config = dict(
    n_layer=9,
    d_model=768,
    n_head=12,
    n_kv_head=12,
    head_dim=64,
    d_mlp=4608,
    vocab_size=8192,
    activation='tanh_gelu',
    norm='layernorm',
    norm_place='pre',
    norm_eps=1e-05,
    positions='learned',
    qk_norm=False,
    attn_scale=0.125,
    bias='all',
    tie_embeddings=True,
    parallel_block=False,
    init='normal',
    init_std_qkv=0.0212,
    init_std_o=0.005,
    init_std_up=0.0212,
    init_std_down=0.005,
    optimizer='adamw',
    lr=0.000486,
    lr_mult_o=1.58,
    beta1=0.95,
    beta2=0.99,
    lr_head=0.00479,
    grad_clip=2.0,
    warmup_steps=235,
    schedule='wsd',
    decay_fraction=0.567,
    decay_shape='sqrt',
    final_lr_fraction=0.1,
    batch_tokens=[65536, 131072, 196608],
    seq_len=1024,
    doc_mask=False,
    train_tokens=739900000,
    steps=5753,
    dataset='wikipedia_en',
)
MLP neurons of a small language model. Each row is named by its layer, matrix (up: input weights; down: output weights) and neuron, and shows model dimensions 368-623. Each number is 128 + 24 x the weight over its row's rms, rounded and kept within 0 to 255. Numbers have three digits each.
Before each neuron's rows, "fires before" lists the tokens most often just after its 100 highest values on Wikipedia text that the model never trained on.

fires before: " ", " and", " with", " the"
L3.up2120:119129152113137145148132141146129094128118125094130140105131137167112144131141157156080169128147170162138102175123124133119111146175125108178153145153074155147168152158136175128173115157104158117112139127120097160134137153120145060099166131110138116135126141072153129117134130143073187159143149147122111130106175134154103136123103137072112128048122187143110147114136169120118111131137139098102113122140141139105110113102131144136119099121152118166108137127114177145113138151102130119136123159152111111120123121104126097124146143143152126124150100138123101105128119126143146122141114094114114125119132088128137130158140214140112164138091075131112122116126160107125179132114150149168141144132132102162109120136178106157123151145146082126126121182154148116116133109121141
L3.down2120:112106128120120145170124165119161126131147126144163111152136149094126178119120143116117068131139123097146179133115103156087117142108114176117133148123131120087165145102140088084094120119107107122187113129083108175099123111103127143101123107124143130120116121144176118109131138147125129133119128118167144113090129141154159104118108171149123064125156110142148148151164126177112127104112129136135096130138151146103095119127140171124106089082142148130140163127131160112086145108132129097160092128142145152156147080056120130130169122129112158119100106146110117142113149120146136102134134095089134097214180097113140110127171143111139149115078147118089131154132139116139160154112111109172149143126147149160133108077165112127128115120135144113088077130130166123144128146175138

fires before: ")", ".", "7"
L3.up525:075123145121112139124152139123142113156121124129192099093108132164133150155146100147123119081087153139107136161092149091166150127167127155123135152177132103120102110063136082157157128120123154112133122101104109173124141115162132133155131149162192117135099167121140103114086144105131137154139112115108131139068172115155127166163113120137136142113133137116122131120079115132154112108118136112160106136160113137152167135095135111107144073106122121108141115171127076095134068107128066115177125116131142141150131114168117135096119164183150135077139122098122138154119120124135115157173148135132112135158110118127107097134090135173146115070116112158148174111123136125124112144129137133141150157099143125123115090179119118113120172122159118126161112178131141114123144125137146
L3.down525:108108134169124098072133184125109140167090153145092127131114171119129137108121154165119165140107204170169099100121112142121137140162101148133120108114112155146085121120116129136093150102159145151093081150121132135138125152137165164089076106126095083124084120149091141106155119138119127103123096110125119140137121123078182144128124132117117163090152135139154099100127117123137136152118149149121140106120183142124167123102134097145126137128155110116187155128121121148094122154130132110095110110112142151155143119109137108121111169137127144145109139114169108125136138141137137117092097115124108159120140125124143121108164158173112138131135116150129161119121133110163116130138117112119097139159123131093119128101077123083111201113125129129141136141148140141070134114125167

fires before: " |", " |\n", " Set", " High", "."
L3.up1280:106146115113155133128122137116092129156138094156079124093119150141131130132095125102123179103066088146128117117121124117136138168097103077160163131079120137139095113128104144153110141150130140166123094142107076143115138136151120082148145133114090106126139151112168127127092105126131134108189138139133147119123109130109126126150119121136122126111143080137090140157123186122149106127121129108063110146135094132165123108121103087100104080155129143153164140110133165157130171132145112161091147108104108126115151163152104126114139153104114151099187117137131138161129124111162130146160129123153129116094131157166103128118153133135133059127108122128113095132167174160136148150144142129102105171153114172134144126147093148124156134133109112136146173178114123114153152135168111
L3.down1280:135124144153151150158141152153141129127147109170115138111108131125160127146152089140163102120115149109148125127138152102141125150127102094092148108145127120131154138108112132141147104138117125156110143129121129118147139132112141155146097126131135115160132138109118129120129138136118115133128107141135151114134090116134134099142131118153110150142202134123110110121137110128123141162157084140115148112161122106157149159154119110110150142147126163066127142094105104152111152137169105162093129141060116152124140105148114118108110130101142157121174137135090115146131181102140134151129131120173092130132138181116117102157127107144161152100124125132157116151147137171122164068110135157135100159109107138132099116134072102153153178142110101130109147131135120103127090136146135

fires before: "-", " ", "|"
L3.up3081:125103120153141113112121130101108125143092133128157057113108174161128141125175118124136157132095161142107131155146143097138165109116137150128122104167106089128115133169098109150135096126122123144143113104106096085140153122151101126094176107153139148169140135120121130147076107102112142125138126134109153116094150089123168130108110150140104107125142161128174130117121103141109138166116114145153158116146139151149154135082146114135132121143140148165152097212145124132143071116136103084166172122112152120129123119142111113120123107146133092079112115113139100098112106100145100097098134121125153149094126091110143112189120108161129152178127141104144144159174153134119128111157081162117124142063132148122147148145143106131153110104126142147140129122134123126131147104083111
L3.down3081:126131149128102144120122134148124156156128097126140104120102114149148162146132128140105131130151102122068134125128125162148128132158094082121150080139129152150159142127167109114108126124120117089158125108111124184149132145094128130121130130124135144129115102110155103137160113112138127122144115105133088134178135117122155124114139112161143133097122123142098144126139132116116160137115122135126150111102127109149117078126124105142121139094194121102144072141125161099132136120118141127135146123132120165127125110126099168143170089136118100113133118155115159105107140096115120096146152140107138104093122124070108093118124110138130143091099133130120098125078162178095109096138153096122131135147091107123128168161125088121172079150144149118129113112123105125180121151143102

fires before: " the", " that", " a", " to", " its"
L3.up4152:130110110170120107119105148124163127155198127079140092101102191120141116126111137190122117105133166185142106113135136115125163157180120093172084142128144144165124153130177137116157107148119137145108090160097104132153088139130070162122116112121090124145137160145124154099104119143121164118111106132095143151127128120148127116143093143128095139158149122095127161108110141163111096136159119120149137123148098154128163131139118161146123102131165142105129123158138091096123114144126129135158150155145131139129095142135111108130085063173149131141141149125135116145105143129140160116167084126134123102090139148119127129117133177148140080154120082091096129123127136133157157130157135117123121106153114115106134108159154175145133095134114151123119136181089118117110121112161161
L3.down4152:120132113106131075135118168123146121117111101115163133128141135130137101109183152090127138097103046101169135148155133124114120137116162126153128117090086156105116102161130103182161147134086111110103130130116111130142106113115110128129112116151141121160127109105109128168153167103163123112104135157121146130083117087132093138129151121151129121108072151176140128156151138123146133133088105139146140114120128093156133133129093107095108168107124172177128120087137165193185106153119109120137109077132125119135158099150118085137113085164136090144090114101084138154147129169123126085131129137086162141159122106085127111129165126141128137159120122111128111156145097107144150127122061100152130143136134145110121123131144107134107127104138116096128105135141147100132128121101103

fires before: " |", " (", "\n\n", "\n", "==\n\n"
L3.up2526:129176146119120167082146124138114125128108121148123148106152144163123135152160126070115154094081133160145106151134120092127169148116114123145127140109137131119130147128108096098156112129104136168125113084102129092130150144128142124121137124158143116141138099126143154138118166148124146127126138159129109135113120121088126146092170172133170088146149130115129146085111180136114137113118168124116128171125126178119124133139175135122128125113149159136126125119115169149101112122114106136119133110110115126130124114114105127127107143116097093108124106157116048115122154086123090133157104087100157108085117119104118096210080135147114126113116132103136138132127131160104159090123118154141138131129140159149133119123139140102142138089150158107123119135131112105084144116152121
L3.down2526:177126101164141111092136116133095121129137160093150121107113146146146098123135139143127108125073080119139120089122145112137110125149124165125145091124103127117147145120131130135180114106140112133140164130122167188132112124092161117120068145142159151127142119167140164158121135193121146165115119131102153153159135130127182109108067103164118107121113124166111132092109141126086179165122111114168144136148124144080116151146149134131153118097146120103134140136093126100084092112105131166102140140140127135120142113176108143148113156133150147137075193096127163152120133116160128124126127087146127139130135149123112141138142085113118163115184132186151140098107123124129122138178085130135142132157151157120120134140141105115117119114163133131147122119090108126127134103165084

fires before: " to", " in", " by", ".", " into", " from"
L3.up200:135124112148119114047127145132158103165148120145151082100140149135113119172130088133114111113063125107103092168155107088106114149133126136139112139107134141132084160083115152140100148145114155142109120127086127169130113134132153120129099112133112145198148133114150123143135153146118122171071112134068150119124107154121121155150128157116175095152151115151174121165094113148120137117102118112175125138105107132136075147118111091165122067113157124120131118176108185154122147127127124137108188125138136084131140148130115090118115117155128125101153119115153145154112135140127125154154156112101135120139116107130111126165140109115107114113140132109152149126154123110148163097161156099168121165120127082136106120087157129115090128119155146128159128126083140118121148101121143
L3.down200:139143080132146146097123130101122118147153076141122070121114115126076099108132161127122110113103086138088116120167149105129099104150152152135153114136122163105115102148092127111146106128110151119132111119107122137114043116173104135120154114137153129130122121135145110140118162110108135151138154115109153128085146132152166134137109130147144105109123152114084136121128126115142115165117117088114158134123126132130081119150109135117140137114112133152138153108119135130114111087138173133096098123091155114127161131135133097105138099177080089138093098138117109117146148137158152101121132139128146139171124112080122115117129121125123130156146160102107128098142130125073132127133118099145166136198099127104077103144117112116162149126128104110106128077105164125138092096158170

fires before: ")", ")\n", "3", "8", "9"
L3.up720:130168163096125148099115094135091108139169092129134117113119141130127118109100104119145107137086106136120131106147114123136119170107113111136177131110132150169141138068107120139117125139123140113142082132115093145149098088144179096130144175157138114111135135119100145139140116090125133130135121147120112111137126137104132127143149138092163166100126109110107116136128126138141100078147171116137157146118135146130161117132162124116083104125107135120101133133106124147141073134121092126156110143145101086150107071154080119115124136120117128055119131133164132143136127149135068162126087109119125126130092113112194107173090150099137095136141146133123162114121139096088165102126141170109132158093107157096100148110139130134138120082126125058141131108126133125123106071123133
L3.down720:124143157125108143148116135135131128120107117137127138102121128124169121128116110169147107077126112167141183135142137121090071121103091146128117151105095070129096109066132153111108108119139111102140126156129133125186100115069174122185077140115141103146168118141145169118138105111119093151167128168138096088169119137114177189064125105151107133134107097134117102175129126166130101117135138152112105129127133149159102111116131134138129104141126103082122164139115088150128124135129115071129133131101144140141140136102123117111137147137145091115130145101112123105126146116139079150137108064167164157152145149149147135111123144104165089090141113124128152139150111092079120127103138117127106130159126107153115120166152162131140116186135155124097113088132108149092138134144147

fires before: ",", " the", " he", " of", " they", " she"
L3.up2557:106152130164122143109118135138119116071109150099145138123126130130147126135109127119089148109116077139157152094109158083106151163154148121124103154095119136130125128106156080139135156132144136139140122142117137113107163095129123107139127148174075119151142105125119138125133118089122103152145145174106160157134149120112107169135100122165204111135110106138117121103139107134119128097090132057105146125081186144113138146161071083108080117115107145128133170159123100120152132160095121104108160151132144151143137128140108144152089163141118136131098073124129138123119095167100139135183122127131104125144114083103126122145122132138170086125136139095129154158125088159117120097126118080109144160102127113123127127135125162131110091099156173151116132124117148101093160149127109
L3.down2557:175128169129132079158113118108115119132123118156131154147127120144128161164161122175117101155124129112150068140114118093106156127128126136167120193146143165129152125145122105160162125137137154130093149125141112118131161110122155146147125146114146131086110125145086117148118115137121114098104107138133112128134103118102121114171132154113075148169186126143160130122090114159154112113138104097154152141154132113168181140098133135133119142151123096136159139134120132138162153090111099139127130121113123104130101140122157115118149113129158135122124150164110137123118124158111137126146104102110108149134063113145132129186135141098140110176181168148151137097059116169142105112115125164142077071095132151118100125142117165140126091124116160095192107151142093137100119135146151

fires before: ".", ":", " (", " UTC"
L3.up1874:107163150120140126135148158126152123098143138144147081066116148135112137170153122134162155140147120122127128169150126120166111172168131115122109141154113121183124109144122098131133100137123136091184126099102114152179167159128145108157139142105168107155131103138134106136084117124112151126123102120127104139113145127135139108134111106141108106124148129135151142149125130162160131161146144108167096170105126154141176113083121102085135103095098103123132101133107128076143095172132083166210138116123125109127144102118094111103141131135121144103119121134157128088116102160140107119123135097113139167153145131150105113133101143122130105105113119145113166158172124177133145137105142151157172130142120111127091147127155116126146150109164111097129128132156174152121118127104148
L3.down1874:151125126130096107176161160142134167124136153097132137147146117125090136097120100152126093111089164153123103118163159152119091142137098096128123091116083154155156125119128099077117112108165141102113102133124114190175113135086201125146117148100177119144148173173150152108126062118074155166150130112135125126131146140089136165095115136091124072123139144122135166096122122134142134123112121118158117156190169125128133100145083097110116114097066112107098124090131123153136092165164116125150151134117133144134153098150147169112134077149154173127115159142114133120092114171123162132098114106147123082124156131163123133087123146093142094124128144121101125146122142094175136131101110142137151197144114147107100151118111141134132152085177105133125155137172169132117123105117147

fires before: ",", " |"
L3.up3705:135144164095121122108129119140115160156172147135142079131128148114102173105154137163144124140086142126125124115175135100130151151129138097122101146116133122173157103145117135123094108130147165152100142148100113115113135140132146167115132149136147084121127129132171115124163120113121157130107125148117134124108114111098149116125144163129122135169121119105157114134119162112161109105114090131090102168119119152105115146095137099148158103122148144113085117164075116126137137136126113127168140174131124095125110149130116074044097105086118113110110075153135103150122158119125048151149162143190169149124092152151109114143156120173119091123138137149134192120125123108129079143104117123091121136132112145154130143137130127130133123140155105149174120110119099138148123146128151
L3.down3705:165095142100085121098147153177143096127103155147157169138131113096118115143095151113104133132128081108097108156104153105154092130124117109114103137146145149119126107125119123132152114142096118141137156139068110138133109111064162131113142142109065167167142144159128139142173113132116137130091154121095132111202125169115158133117126095177190139143117124144111101127135124134065141135111110088145111164108088150103127133110098129127105136133106107152167149122106120118150158184162149161104145117128136152071134088166170143135111141084124112138136138164118163111144164110115113094111139132138135134141131117125099144115133103152148137130143135126122135073092093114194133125133098112087121104093131131139133116177133107098135124112115143106120202114143116178133127138106121

fires before: " ", " to", " and", " the", " different"
L3.up318:106124150082167092119135103150125113118106151115122102126152128173114155091175122126135156123124070159179121149128153109168154136146130074151121085127115114158079140156102090135136167144117141132090107147131118086098123160115088151113112092126132112106126192139122173107123155147128135120107135168168130135115108132161177120098091149081114172128126106088143110182136153117131110150121126088131096129120127156099099179158143095082144121127156120122094138149113109127133109136127116130135097159105156106141121159129139117147099146124186124156088092135129098113136112128108098115096163107157114124080127144109138110107148127127131153100157113138136163104140100068121134143144119057128108126134090153174140131114152156105133142099139124155136148169138058061159113156099094
L3.down318:147165149120119129131109125148161134101109100096154105162112131143148107109165155128119162117144120131138116115122189096131113160134128088124123140112164134123140162150140090117134143131128145118073143101177132091112118150145101106114139139107122134143179157123101146100116114128142115118089126142168108122143116101143134116132136159115124143101112130140066161149150157137141103116153108119196103113107097131159140120103147122097119112111129109088106081129090123115172111115117114149145097121135137134134162168125108144140123152165119098151138120121197105109156134126127114059123110144158162082091104109129098139071108133109135141146154088154099109120158164139160130120122123145115144111152124140118128152146094140101126124144122121113121113129114093121140120167096134

fires before: " ", " of"
L3.up2577:124152138150129124097154114125115118130138124144084083157126104152133118112130124078159109114118117178108136125143148122155130098191144130115112126134123128174135164168126083121124114156149134136156083122120081133167154214122154125122129134121110123136178136116159145099139097095147141144165151153143126100131171105170111164140122128125144135067115161134147123110117100164118165110125142143089077136130109124130149098134134110138086095085181153160134080130123126111171145095079092108101123132101122079144131129120144104142109130130126133107083124113140132122093145103169089128133133149117105114118111115089152112150162169126136102108125055127173141141116174122106124098110146125137120121144173114141099142075152088134114123121134125136162112153142141163080151090130106
L3.down2577:134127156126165164168146143155118115156102205124091111127105116131122126155077101147124127164148192128098134134112141102122108115122112194055138131191115147163160088119145122145109086158137146150105146073103146128160118137043138077117106089162119112113101121141148159167123123115145122117143148117094157123135145140124162145117121110121087119146091112132170134115138129123133127110152082158121140156121157141134133118141129102150113137108115139111158170154138117113143092106119100126139113134132144129136155076157117098144109112136106160139100152147124079112142117124109153140172101134135130150116117111109130114083118109095122130118213132134104144130113101145108117116108099079136145128137156110145134136105142095094142134135112102106139096113161143104114136144097073

fires before: " |", ";", ".", " |\n"
L3.up4273:097166136120161141167076116149199098102123123141139129134108136151112112155134117166131166115104077117103116115094153120082103166135120131112137157156136138138167118148153159120159140179160152139093120128110119161140149130113128097109110154171109152095108134120109142087148122131126098117092155095146138136123115111116104113148142085157125144100118158134123146157146145148137133093158144115160134123147095141172139160136127132093099150108100155096105158106130130114157157103129103137132106127130093126133172147134152107144080186198129141104136170114141097117132126173108119175112143125122119132152118112079093126114129114119156124148098162131107154155116100161094167141102108136105112184135101126104083141133099143131141139112104129131132147127111154123113088173121129
L3.down4273:127114102137138166141151156146120148134162144150136119106137119148135098152066167123139120107133135135061133134157129129112147164136123130079145107154069117134144117138103125072111163129121170151127158110131138126125108132152104124145152141137154131132134161110137144145132097131139133131090131144157128115134150109136133120136099103140165117119166137101121154126112157147102154102102114137136107152112135118101181146180145075150172163122101144094170133099077093163140141162107168131124136155124124146139112137130114133142126121144156123130161133182147115096138144127177173100141151111030159121108155093107103155100111093124143150119130129104107157143165129123145146142093199153126126182141088135130114139126108118183127101122083129138138117151139138121144134140147153

fires before: " by", " in", " to", " as"
L3.up4244:126117130156129100147142144135166108129105090131105093115106144117132152145128116121098118105119131163128163051133171155117138104149131101140137113131099140150132144124145160134171148137141118140103158156096095115152178141125113122135120114130130163129152156107154168101107122172117113142145153098103150162126136117158133139145077098078135117125130149135146167116102137130149096118138127128097125160111103118097185130112163111127137155123175118151136096107158145138105121113142120137121144124153130148160166128119128138138098100160156123126114124125104132101107122071126086122087118136098103145133115108138129124175129134115130096141128073140154139140166123142153143090140104117099123144157147130148116156133143118132092132120102178184135093149116103157127146128144124
L3.down4244:106142152126096137138127118151145117159169138141144129094108104114090093103110137068112157074098119144138141114119147095131103114115136150133110103158141133105125114157084106102125146143137156113102109090106087127133112138127105154168123125149148152173164111150149194144123160130098089119118109120139108118136108110130179107090125112144157087090183171073102134128141134122149138145149112121091111111120085125144119130138112118115187131123138102136128089135098152179130139097112120123129121093140118152139110125111176101149122124164129118108110122108070133097120151053115105112153103133097187140134123177125151086135103110103111092111121149129120137121166117160173121109163117090147139145145097107099097103106150119106120126121116112124088079162096136129130110093142125

fires before: "-", " -", " career", "\n", " /"
L3.up125:137141124140145103136138129130143128135137132080115108137069123131110112131125116109129136098118105147129118087125163125148164097101152161117127165094105106126133109153111136096124135120131106166149141128119114101118148126126129135138125125159150154194143137126131095142084136105088141110129126111137136112097181127138106121100144106133116102161149136171102110135090086133131137188082159147134090163145159192090147145152110124115114094137158148191175100156187100145111105138138111085090141126120143148156142101124129132121175116122100124111134134123125128108132075108098144131172136141120123144141125134136122116160117132155118135141107136115112130169149098133113133115137141144166174122104141152128099112152140121157103082138153135129127184119103088128146127140113112
L3.down125:084129158141144132112103104121149113109089140116118111112115136145119156114123112060106128106133145154117172150091119143116128135162127120149115104130086129154115110147134128141155113134133093147108139137122125182120171178106127129102144128113117128104110140153109099126112160117117156099132135111108139150150125165140125154140131134116130125154087138136133088160088146119129100163134130140125119086132098138098142144142149129083149164129147183151126091103143178164158147106102091145139114123162114152107143157119150135142106121128110167128195130129159124124146175150169111123110112098137084149132134119124136083167167137139112118128105080088120111108150159120142126106120172082090157067135083147134140146137170135122092105130134125161137121148088099129140096132134129

fires before: " |", ")", " @", " ", ",", " Boston"
L3.up4060:159141105105107133113131126096142093159142148137091120116174139115140164161140140162157130163111106109122080098136150121120147138146130090114072145126127126086101183121132168162121129144122155111144125122102073119151139110123142116127123136159110121086132129168100150119120144157124108138137152146116124166105130135150139121159135105143102134136134108137154121142118120132120130144111137113125131135127130144164118156143139104142159096116140157096149141149134187132132119118166110104173098133129121129107152144145093150111111131121157136086109107123116116169101148085125100170095158148132089097150128162117137140112092129156135136132120133108138136137157121127120111113130053130099119131110154136128161125146151105111125133070125141115135171133122151097115147116101138
L3.down4060:103112125140118163140131100111160117162148123149133110138097127081116127118075147134117115136113156119084138163127094167137137128156101147146125117124165123083129119166077126110137120100092112130184117104119107147135082110126126122136117141113103149112108119142139124127137107142115118111161116119114131146096217129119142174159129108163169080155125116143129129135122108130156110078121097140161116138109143125131124144101146118154119127125129148132115145094150123128162150139173112093144156103119119089104128090110164135158197133093110137125150091129126100152118130163135160122111107129122131146115151124145188114115130104173126117115128096127126147186123155139163079128140098116111102132101127117144135114126136091082140142144083107151181134098106112117116119098132075

fires before: " |", " ", " in", ":"
L3.up4466:146137141112105100106140076120160111121117126148148127102119126163140119133103153121150144125119139152142114171113172116101174112082173122117140163127138155134115153090125165134142185130142121157096129151099099127121145126134150128155128136154130146131167162145113157130153153136148114168125121137052102159129142150140098116130077153141175122113130127115180148130122130179143129136109160123096112113137103147107104159115167105138135128132197137090148130138129129137128108124135102150116143177122120127130104109130083129125120155116128111110115149172148176159163130084124062113089184125152116133108119130108120094159099139120123144132134133123162120108146106115144183109112109108149144139095163152111127147109159115151178149089110150142147133182153147113153109105135108
L3.down4466:120141113121106103156151117139123109108118126110110151115136163100143107083113140116138121114121130117101127107114136150144130123098110133067143132110136178138173136116122152097121122133154151178161126127143165079154153131127153150149122134098123120134166155137099101128136191175196107162154119137071149142170114134113091117116133120150134100145138094144141124099168111141116128116139127105097112130164171113110149131090129150165166176146189109119124125102116145147110125125176118119134148110082141115124126084100094171102047119070158108125121170106125101139105114155142119148111144128127151160163163091138178136148118105130143141124107131115074116130146127131115162152089099128129108145095174121111152084137139084118157142121105128114129126075134153140080115105123167

fires before: " ", " ."
L3.up676:075144132131187167115143098145156146104176129134142154102123115156145114147127145173150136124102129152132078147085140164123133165157113099147118136120097147136127109145142130107182156137123152120104135121108070139110133173147103103100100164126184116125135178112138129072119123142085137116144176130132143158095138163089045107118145076098121143109113159119104163128132154125100118094136121101118134159150144157116133145143134158106106156106125108115100134116119152127152151100164093148127144115095097139138078127125102099127139157134127152062157165110111097159099117114167132161117119076125128142131146110119138129158170129155142114147116106139114132148161139169127176143151131127170134144128111097151097122096152128123110125120122181146162132178141134147130113149107129
L3.down676:144117115152109140130123115152157100158074139197157128141142100138123085139112127140179104108118148144085148126105102131116134127112085135126134115146121076128130124126119118147135129147115135134180143150114149048132119139115138151133062109112092122130110174120177101118166120110121140120130127152160103089130114149155150133135117135138147167121158082151175142137128129179100124105123118136128103103136177131137131148170124147155119121102164111113135173109123130138144145130170136126073143145079112120133123116097079102172138121119132103107151108182134095119085138101157113160172133099136136108139172132118121126176130136114158104117178121164111090121166120121108173151112128126152126145144118105141143134139120129134114090120081173151121166134122145139106147113123132

fires before: " ", " of", ",", " end"
L3.up1456:124167132141109142100105122150132145143147156131173110135089127159079117155131146175084080132128097134098110090161128104111143151149118140101130161107077138082147183161113193105094123093111180129114131137104129139114142099149123086140134170155137117119145135127162123095150139089130128118117122085110121156092161116123122113139152104137120104096134122153123113111122141138128071069120133116106133157102161143138111177170071126124100085141132109155148124162097120108162124112102096102094121115160121137129124102105105133134130117191122155119133110111105112131147161113126133128184151127140137076089120137109103114136143106104127155146108191192162143150102124121107136145133076094103131185089176150135068128123106117092110127108119095103141147131141113142116111154120111
L3.down1456:126114076123114150151179115128142141169086145191136099116142108178123117157127133129106118141158134143128127115153128139095104138154111164125159142175103121096168118110141120111159185116084096106150097110121147068095111071119127167133111132139135145154165147100123146138154151104117150147174135117148128138116110112111151101130130123146145095116157164102163154098121142148154109140085146104123113119100136088098076113119083083096136157163138139128118078130100106112135099129174202096124102159125163145130101066097132131139149141117116117150118097145109146108148140122138113124155148163129078162124118133127121175159119135109143148086136117115177082134175093119167146108111144184192106135143112141150103104143118114119115173151151118098086130109122137114141145135112105

fires before: " |", "–", " ", ";"
L3.up2828:143133131125137079110163106137110095133048105141163178129089139149103113140102124125099119149122131121112156143154141102138144093143138117143095065103158162173113174123132161127119132125141124133142115136117126104126145164144177161119118104163108132084167140114115177127094120106115127108159122148131114136102163115128138145175125142117135074137087130124146172125073079123124130159162121145109141116100095148123113118067171129143105126110131121137149117124105142142123114088133102126159130105142125097136105160176158149113135111115184080112119127113160105110135129119123065140113143131172132110147129104151111098125126120126164152121146154147138129155103098156130108112102110158145122102096170167153142175129145127084193103120126115091114107108145101114144137101152115
L3.down2828:130140151168108113138145089110183083162148148170127101158120162137133163095140123138105094101099122117121111126105103154131126121151088150103115134107076110092116139133145143123134096110129149138134105138199127092134170156114108139106110109136139119131090160127128117135151103116129110094143144133150105049131189116143111141100123129103122142071138092129104125143154178137120167089135108139104107136139153117105168117195114131143105100165127099114180149165146142084123140167123100124122093132155145123135110126117119099145111104157123126117139144100149146146146130105169161113107129125092093146124095119142133118178129144158126102105156143139117153107130117112093141106139142110133101154086120099161127112125123120128140088082129133112129113122136134114145096111136113

fires before: ":", " A"
L3.up1114:126164147151138110128130126128156112148119137144125102156110120106042138130091122112087119135106149125112159138128163144131189148085118125135097143063159116118131110118137119096142155118133104096093140104105108137154174146120080151126169142150202169217121127098096100154127109127122124191126096103105124161118175105152139119128154118104090152082158118172141133135127162167137109120127119120105171168180089137155114131121107089155152116140139146131142148124111114131156123114141111098137131130127151088140110110103104085132162147117099137069124147129184140164129111140104117119105160152129117118114130111093177092116103137141141168127151105126153160152146145127146113119148117110099177120140176108105114130143128093099151144132126104098110099113083153110141135096120106
L3.down1114:104142102136131097109125163114123176124097154174110099137090143116085133120120114180145115152108143150135138135137098098139147138093123124134174087127149140151093111125163117103113106133139117092134111136120090149125145091118151151135101131160154075120117161131138093128122116146131139145089136115123103121170124134119151123139155070087098145116137142089140152157162103132143122104137149128104129126128133138135139181145135129118123121144119120116139081133132118177121152147138141145158122125188160115112134136134088110143133128178099121131093111137119150119124129111124128150090115137114121127104152130150108143123100112145104129112130146107150132132153086133171169132119119135117115149141161125091134136154132133101111104102108105136111144157129144136185126120139153

fires before: " ", " h", " Free"
L3.up2100:123152135129143083126134125140118140121148135098128099116137112148100079105116156080104140169146173182138104188117124127142146146179123122195140120071096120173138129131166129147176118113125135110114147113121109167133112150124137053082149149096127099146140157095093121104101114120095166124181138132140109126119148149118127123150146109115144122113117170169121166136140147107111104106174116104146118145152120167119095119118116138108117122123142091172107125120145184145125144132096101138090165126108106109128128144117138113148152135167120129114155106127152136111099154115150150153150114074117164169094106114113131122183161205160122084145098114144116109110134151140138175118154149101161087135133146164185115116131151106141147126136128110125148104189159069096144119076109133
L3.down2100:091160149126102134119122119093153136152116139116133115117131128126095163173172136118182072129124125140128177140137110139126128131144137150155113125135086123111141143101088137132143133101155101084152075134043142147081130127120155133112131134090160115140124104126127083142124141172103166150117163116133159106161131134158149095112134150174120110100151111114131144144136116124069155092106137137126068129134138137117139110168122182075093111124130118096143143150202136146108088144130120139106101114114125127171140132141100129141138132140099128125113124144127108106116098144171114149115146134124113133105135101156109159126075119143158146098082170125101116141178136082108145109136134131223158143079143152122148125121145129126127104099095155096171101114147161100143169127153095

fires before: " ", " A"
L3.up3597:117128129125127160179094110088132160106153153134154110147100128130055128125116134171112098152146112124148136093123161107122146134114131152128106129124124138128114130158102103135169129109124127099091147133110096106132160115127143081154152088145167123133117114107124111124172098088175127148115121113117172195119140125102135090108152113110139105141153120134197141128151105161117104112114081123112151133124136147077132154133083102146133103158124131160146118160133127162185132096130120109143131061154147122120135141127146128167111106145110117080120125126145136133191085115137121126146146157156083151123116133122142104160144178127108125174103133134143140159092145097142120123125110090116142174141170139121115154137185091133155120114156102096129111111102099129098134095103154
L3.down3597:072121126156088136167121120106147115125125139148126111116120100161145105121126140128122135178135151104164140092108142118159151144126138101091101100136124115125088102180098145122143113131160095119117134128117135093106136212108081155128125071177149122131116132116140137165127123076152110109146169121125108144134133153136139139161143121115144165140139127134142121115103145161135128156126108132066129139158134170137129130101079083091148131124119140125100166135058121119128124128168122120148112173145183119080126122115098128120126117142163113132150163140135109105147107161138087132136117128101160110111177164129147131192158105124130121104126116100146174093125121120124142125149158115105158155137146114134120104103140138124176120165132106109117131113126095130137156100133131

fires before: " ", " the", " |", ":"
L3.up2945:154128176124128145109146137152146074111123077120116113115139183139149096147126126119142179132110161132137144105109128112126158130172154104142093134106140126171095129100130100142161112146131125140107083171113086117172189163137166134136145116124113150094151105108090141127146138157145112110098160132117122149117164104109147152144092118109187145128141122133116161141152136116160131162133131118114114160130123131097185135093108111133146136110174121157143104127104140135081113105129111084135143131101145095143133109136131156119165122139171114126128118096135137114168051130124111160128126163121126174147147105133080113150075152144118103092101130117119160143144111155079133096137109117112150147115132137126088102110153157160108113127122094127123105134149138152143130110101143
L3.down2945:124143130146129071112123123119102110134170106126172143099126120121128130105111138170135141161116127145087099119097119114109140170144114163114131132111082173142154141135131146129076127153119130141093128126105128104128144099188114171049109080095108131145163159133112116129113117130157128140135090135128120097137132129143149134127161146123140132125152127132113116142134142119171149144139096087173133127136106135123090110122084106153105185105161118140152144183144143131117154109101141096176148112099096173141107126105104155148086136090119075136132096103120135090142156141159141135159085122154129132097122135139133127121135126144134148107124142178129137106149170136111101102158152078159132134132147087031125102078159127152133084122105123115136094091174122113152112122135144